Weights of a small GPT-style language model, trained from scratch on English Wikipedia: vocabulary 19667.
MLP neurons of a small language model. Each row is named by its layer, matrix (gate and up: input weights) and neuron, and shows model dimensions 400-527. Each number is 128 + 32 x the weight over its row's rms, rounded and kept within 0 to 255. Numbers have three digits each. A neuron's up and down rows have the sign that makes its largest values positive.
A block is one neuron, or neurons of one layer that tend to fire together. After each block is what it responds to, as a language model described it from the Wikipedia text at the highest values.

L5.gate182:177124139162126140132108112157134171109122152144124109136071131130156097157177157141128156120108158166144162144140161117143158170137161168080183129154150125107121104198117122151121125126142117101153128139152122110153118086068106084184143173128150098131112129144153216140103143127140100172142125159141167104114198119159112147128181110101119139116166159129173165096146118184106107111165
L5.up182:088094095115111159103151148143117126097117106144131191106130148090062197075175136126179058144167137084070150082105126148165100175121059125141176115198096157056147140135144130119146134112132086172145094110151123133119123166153097107149117173103090131119204111065149123138143148126181152130161121089072164145118145114114109115077177094081093158153151125126162102105182142081055121138107
L5.gate244:078106170111135122112094108179134197051094147117161138186104111137146117157139126075138103062119151116128116155125164178124139151152111107098101152151037155141110106095192165174111135110175150125122105190100084115087148114087122151057171112158113098157159123140064149170133128146114135124145176145119084101148162160151125068189099096157065146076145107070089110142114180140126160120139
L5.up244:116081164183109131084063150144084158158112163139068126135163138190067119144100111175120116145128114113130149152112090122134132117186078115122187151146133162162129141154169157152115094143106086139130067113148067129160137184081085126085102150162163109119121126111135120113180119152145195134157153083111132074138134135131162136122157115093120103133149065139148152092125154111174125125122
L5.gate457:101069115109116089134160161218154138111095133150163172109123140152146142107147082093105128145113149105104126143132121112158113058081091168136127147144126105099140189140118170184122165170173076182079127093178117048147065126132103080092154115184174110219122213139113107097116159154122133113126097086157130153106087082159113116151163076103114133144116141154131088126147123177203126111180
L5.up457:072021124173151107140098108150116125113083189161125135136170121166141123059095125099149105129145179140147135100110134100111104132131073152148163140122130115092111140127099165148120129147126066142127121192131158088150120117102129135086134151108168144192144175166047150131126123206108171168132119104156157104084113167163184059108145099084110171143102093121127136153183107165116114151130
L5.gate775:082091135156124065052141126150073175131169098112101083165121090148157103172201160084075102089113111142183141070177106097112188143134114201123075148142178146109069136092138141075081107180129133166097161146198111112160120117115159092120172151131208114146054146111171124138084145146146080112111106121123165147106093128175121118141173078080085066173133109156113070143147145142114105137073
L5.up775:109183114220095107064122090120105194080182065076085114186101151134175157172114106095107149166102132176145179118146082108098075110131141221169108151149144104060129153077163155143128102107114169118122146164146087068163124128080152131152151080145132120113086119133149135135123124144175103133129086110136103164106157112094130118148178135079125132150122148118172091099148119081134130078175
L5.gate933:074135137100121138124096149116137110168067144106116129071087114129174058155161167145122114148171107176064119159117126138125110157111110126172120094168106160128063211162112084159147152134145093144123189120159154111152142134130125101134136090113138176154110118141096150096095077138153097157142133156160171157106137126169080140196184129177131124097193172093124089069165116162129167159174
L5.up933:138148150134146107114148125120116119089120085149147185155102136089101119095133128137144104100155090080106143080125038056105062132097110123132078191164096139132151098168165129149167122092147146165139159151163143070190151099122155087135129202094089090100127074143134139172127126221144147139145189120121122131029151111141133104146112116071150123159062108120195112124139072099126156087081
L5.gate1156:157154131194167067139085099105151170182155198153124075159037144177125110125109083170128145160138136113104112184125137160167091155122160134113126156119129100147150242144123142164164125122173125104102164097137060124185167123094095035096146168167145180099112096163085119118154110108085176113154094127208146119092179109137120197158137160126145095133062142104101128105128094137097136047139
L5.up1156:119044137130102140128096118064144153124100148083131151204101048099140129135097060077105085116115110142117116154152106134137123059124122086129178154147121148158156080214180133175160122087133119101158147143126155093172157076139140139108137179153145160162121105070121150170158092127091174103119127075147107151145137126148176100165091082098100071119151152125123112158157136080141212105105
L5.gate1198:084100129097122103127118177147087187154136206206131122115154137140171164124078157133132144124098130100162134137114127141131115152058142132120136174110123183156103168120111181144181116078144076092070118143127091089100129119136067116123114167168159140141091119157101117101108133112146124156098107141171128112149134122131087134101100133112134126146134132104151092111134073111127107126124
L5.up1198:115095129120105109137065093084158123112146124109161129213154102148118169150115111078104089132140146100174140137134087068188064158122133133237096124176138185115082087114086167094161133108125140147173185176158219106111202115134140145048224173101171175139064140136129194172100116124138124103129132108170135109126219140188099100116109105128121095124124174091174166157115118162130097088100
L5.gate1256:078119148168126119152212106138145117092142124141175045113122101079143104152139096136132150175098170137125108146112157141129117141130073155121114141109105146141165106101149165120131186139162156124140117106139197094171144139141112110177141182135197185112023166196078153118137224129138185129174127103162092152043149088161108155189127114058129110082077120123137095095177089124141160106126
L5.up1256:089161143165205153176089156176132165122051073137162124117127099174138153088102113079121145093114186089081118117073078162135125152178142167087113127153112132120142105109108103173154196204092133146083131146098124130132119088110184097174140105125021178183109134132087161181124109148156174150084175183127166129095120108132148125120061189149100159105046152158169100108171123111103096159142
L5.gate1309:121058124176140102177120136118099097111144152116123050149131187055135150168078125172099179141157143169171085161124091147127184142100112166082154170139098119132144158110161178125150092125129089095160093141096107103107167079103160101145120138158093124118160105076005170071143152133100144148170151105199089119113139045124152092171116121132147107099153113116099163177154151134123072155160
L5.up1309:128115105128130104148143135103139109137092145102126112132107142102102077135149129141158096073107150121158150164119143151192081168192104115118158128119074152119177133131148090093131211108064145177110163151092101097206151088076027153084088138117118140105121167180150126118176130099118140076101117099125132115129129124181113134124093111107077107140163090090114176121117114113172158150125
L5.gate1431:112137125150145083138108134130101175195106136083123150139152122092101130138091076171145148128187089131115188167071129120132159144045131170094101107130117127156040143130130145118184159144114135094159157085078094134154098141105194143132148157092134101091134107124124131136116167123121137191141141163139149131134125082073101172127168130101130126140132115176094110124155143110106185109086
L5.up1431:113117141186130127085167093158167147102163147078108157141079165130125225097075097134179111122141116155137110095187119146148079116155128118110177121165104159053112117118161135125125139099132143144145136142096115103075165188110105107129116122086146151144110102177152144191170160123126131123164132100130119104142146201145123102120109122097144148154185075183173076164097154145148150153015
L5.gate1499:149091157124110083164114125143102092138136155115083139082161105191045043084109135140107093162098134160145084117110208120104175101132155085096166162171109157067125162115097136167116143130114153140151107103113108103132108083144100101146100152067150127137148118153078120107146114119087128157143061150125154105181151131163088114082107078101151103093112109133137113151151130136165143154176
L5.up1499:131172112089098113186117147089155178133089170054137126136048106100174128084163198093121148117078177075138108118130193170171121142135080103092122135178122132114190124133116094179163181104180089144113095105159106165132107100132132134150110100122097157166083097229139107118195139092130124063133126131096123147149148156202134168147152119116105156119135136101150143117189133123052101138164
L5.gate1785:099116125157088106156154096165094105169072055074115166076108184106125088149103159090138105105170177137075092144137174147139115133159194105101163167161115175097098191118110130110118154129180102104139118145102155135138090156078125140125141137139107126164136126100123122153151081111099213157218145130105130128149150155170089107116132183135139119032152109096129167156166114222119122156184
L5.up1785:116124140138144103076100108100089146136122118140157105158122096114134099107068149149065130156137128173146144112116103146118193162096087190105108162177129127167081101111094123134156148161166158162130186157114131108129130126093155166065099147110122127194116097216112170089123117154138142179114148083145080116156133120130134159105177093164142086114117157074073143105081148161124106156119
L5.gate1980:160124154157108065135130134146089114085090119122105172141199155128116111174195136074204148099142115105147100131150154130162108137098167155129141077132134115072203163145101173085138146142132109098083156171170103140121099100079128048108102141105192164124115130081096103174112131129136090185119149134162161144162158183176121127153163098100132101092143129105161132150108138117096146082119
L5.up1980:176172091110161130097108109170123112130174142106127120146113190157169113157183219157135155170111073090204116162137176114043119117133143174173138129119136140098134104151137178159203113134160098108128106179098112100105146092118117128085168090170167202137130115127133172141119104152149135158113101125140151112174165149099140108138128088130097177151099091174152134134169127114165093106130
L5.gate2109:101085124092078140117115115134153127142109108168116088089130104173115130121133134184152071115081081132098115085057160170111086161172108132094101134122144147151122111136085115116135173091143087116092079082131080062144116098101118153130099148149115132181104119086121134127115124147144157104104156134123138125134177130146114148153139146191170150059169162107125131090174099120142110169089
L5.up2109:134132172131124101123143106118096138214087146145117115124064147161151137162116082155085115191127128144151086184161144100153146153168108122089111180087152086112076119126093092121181101147148160101170171118114125101190154097142151111134124145143130169144178086082180133104051143129102152147117142058126133137097149130117192155091117105148113140139084134138092128097131080142084076104215
L5.gate2175:134092110127113115032118128187091093138093108134143074120131109159099137173167157108163173134152152115146155166121122120057080135064100111120126133129144150156170079113079182121128166103140117138123117136105086153178164085129101151146117204158182144088081059092091126135163115115133126184156181156138162127097155177176131140175191156102107122120138093113149108091189085116155117161072
L5.up2175:092165134087111165123103136156107180147137128122137091139080100153163111135199105130073137142129139078136135161155088107144130152131166134137136083125069075126107153139148115121134146133105130077116113102131169114164124072062155149135215194152084122123127123085137136102121132175078086182177175112108128161155115149178133139101196112022119085117139120141176126071123044114148120105121
L5.gate2190:149068156144116074182178085091127137131141219146146105105125132177135157121094118127092095138157117112156154136161111196174123137094104114105152138168046136116162168118176123055137103146110129172117122086130089119163165110151124131142161106158175186098142095139125145092178151084156193120160190093115167103090170086151128171122143139079115145085137207120131101107124118129095148054169
L5.up2190:068111158173099126088116130133161177143125123097077087137239124101102153142103134099132114130181153101126092108136095114119125119135150165148054173065143163128160162107118129149116119111152190146113147118163112144153155106144092112138161153158105153139136081199100141133159093105136095148204116137142255146177107130194133087115133125092165129066128164159078090173129107126171094213132
Responds to: Head noun before "of". Final token of an abstract head noun after "the" that takes an of-phrase, such as ineffectiveness, dominance, encouragement, attention.

L4.gate960:131136075097071109141102130141111102197119065226129097130058144135180115108157135133134149150122166133095197140151088112157116160111096121117147161164118128072145134167127119178151159161134086109127135099076185133143115131166126080149129177114092124166176099133158090174133098102151171131141119128097125153047068100122108100135164098147140135086108162159149151195160152153158153121145
L4.up960:128150128133172137172137164136144152099146091128176121142109131079075087186147085185126108151183141152144187161197139102167110099096082140107136106197149146086134143103169085130098086171134147082121103149103068154094160110167100126171150150116103165154099117122093190157221153157105127159162124109118119120138149178158104090099118099119164118155135143128151090133149150115152129127154
Responds to: Predictable phrase continuations. Head nouns after "the" that expect a following "of" or "that" (amount, fact, dominance), plus opening pieces of compounds or set phrases (electron–h|ole, plus-min|us, Securities and).

L2.gate406:090070117096111123126097107182118075084169121109143143141115149104124068172127135115175138106097102056139134133108117185127145168102115115120106111174078183131166107165121125108157153082113147128224129109086125131191087052126104153106127126138149153154132155141110156128138078154086076164094155106191141127092142179104082117138157174189127087167102049102121090121127146155123068193166
L2.up406:081117139079176080180147080093105152102130088140134125138131172104065135132115160136123101155109150090169145171137193103089121113155108142064076097142132172122174104146118101051216116140183112098110131089167117142115165135076114111120104182132181136144170104158112104146174164130114144171082130140217097089083150095214105056093122150116109134112142104192110118092141126106071114136117
L2.gate1262:097142150074084085110097122106083113151124105113089158120196177190144125154127115117129109085136098099182148160086097172136216137127117086097067126145188108185127180193133117097163145172154103054142133116150153134135195097148152133127151129123122118100136169164078111067132129116126132147055154159125108122144098118112111171107127163109141155141162147125108111137146137153135107092112
L2.up1262:112125132106117125183137113123092098066155116183164181118123154098110145173176112157115130169145078151137137159126123159081077125107122145135168152085116154147121129197152137214148116125112094171128088119123148139145086076138124120138166171094102128179175090163113112139148147190115191128121107115182090176097147116150034083101140166154120139112113116133113032123075071132175135084154
L2.gate1289:097150151173167095142073119153100187121164174166149123157154113151168052087228135123125134090192119089076174091151097161164132150101136133092155127136109169098146170141117164095193137150175130149118135128187154152160129083116091087106174121170176125155124111138096166121086124105097155187109176111127161093091108087121144124173107129095148098124105211097151137101206128121136089056112
L2.up1289:114080131172135052184082082125088135165154175085181141080095121101131140091093230140164098149096147142193123189204104113165151152088121148143090081168102078134188139123150112146110155113143124097187109113189128150142151125092119115101151169123181189115175163137095103155149095075123099130114163104116137150156143166146136060103173109112111118084156152139162089126161088157133104147106
L2.gate1848:075104158104107102179118122116098138094159136155108111143108162153197036097151148199176143104116137084165091117145068176125115114131101053149152133186099163078146143152167144062139116104174118137116154151130131047131139111115099069099133171098109124119136150079154193123104118128121131153167094121206092077126136070094114162099209166117085071124124093075120105151181062131125092067115
L2.up1848:070043101102110141171113122096081182075188128131123114107053181092099101131149114156156156112145125138136142065075133124114137127120135117189104117150150108145180151079144085120117114184185134111149167096139154113202134135124086151117212069129094154147194104137120142133099172164075149102103128085155119129116166135120092144134158112128140162136226167132140120127125109157091064204100
Responds to: Conflict and relationship nouns. Final pieces of abstract nouns for conflict or relations, often followed by with, between or of: tensions, disagreement, animosity, partnership, relations.

L2.gate224:044153142114088150110145111112103135140181091126168130110136104122110158150180103160133241135167150092170181089157165145180160088163149176126118164107120154129142115131156134097099146073152128152146140126068088120132095190162118084165170146099188108122107076098163141150105092172140153129123140116172154142078121099158099079088126083144157085077118114135116109127114100159077116131152
L2.up224:100157140135103182150140115124107041128105104158117163115139088144084145074135139179065160147146068143143165131125110144103112123165141164100136139104133136186159119116097125166096136156136149135088134093168110138094186086102102152099161096089134104102116075135119174089151114062163104193122120101120151127112152077137137149096087075130113096106129073119131063124124161069145164135134
L2.gate979:126136102066095112115156117151069077126126109093144117120129181138111098050111147103123153055110135097173125144120124173160135139114132154118119141069071160148185123120112163121192079122118152131113125115183204188138125067118145131142157144115126114111050115134132139090133112166118150127149151104113182130193132088098079166091105091139111098133108055165088093164142141176160146141095
L2.up979:162149222156144149061205133180097140164160155145175125118122166092144122087222113122147209166128082156135152135119102137132169133054145134134102135115123109132104168091127061108089144192138129158127122089094134133121138107141190113141218088134062131108094156122127141151132150126100177121129171110147162163183111166109132158167080108134103114111145128107106075109150094161113181128141
L2.gate1002:126100170082130145196121136141140103084147127167149116161156182175137153133118147175158172143155114104136126154238182114106140097123155181089071104108128149195155174115150168126105153105133127078115166119131129153075112156142148067110147152109124124143072207150145119121140138107149172142134090103089144134215126133131129142088132148156099095143144129102093074078131096198128137140163
L2.up1002:106098163103132138153179131165084122101143156125154187147160139104058141132091091144129181105107068108137119096146113159124156086161091149129178137154100105119139146105056092158146127131135139174176112083110150151200153142106129199165130124106053097110121110129146075097174106126129119100157127130110180130155147119103138052185173128141093142138149121158113114174130154122109152155082
L2.gate2272:172118142131124091094072050164107092049156172124138117064160120171126123117139142134173210106131122155164111151169102145170108115130167152127049095082120141136159113088103116106148160184094133117108161121074154181203143116126122122134201131157090094140118127127138140146161135165167130147170127136109133112130136105160089128139142111064069111119173141078059056094205122143130154116146
L2.up2272:176168113081153105151056065129119129107123171135115165099113141113078121163160127170100145089125090100104109141100104150125105181150148116186129120120148112116146135130151102154190135172026147131125081138099120170107069115077114151140129097106127123138129086125131126106159135162042172159161124106088108101137166155193108111091085133125150178118178189068076112195106160123173169158091
Responds to: Line break after headings. Line break right after a wiki heading (= Title =, ===Game 2===) or a table separator row; weaker on mid-sentence connectives like as, and, because.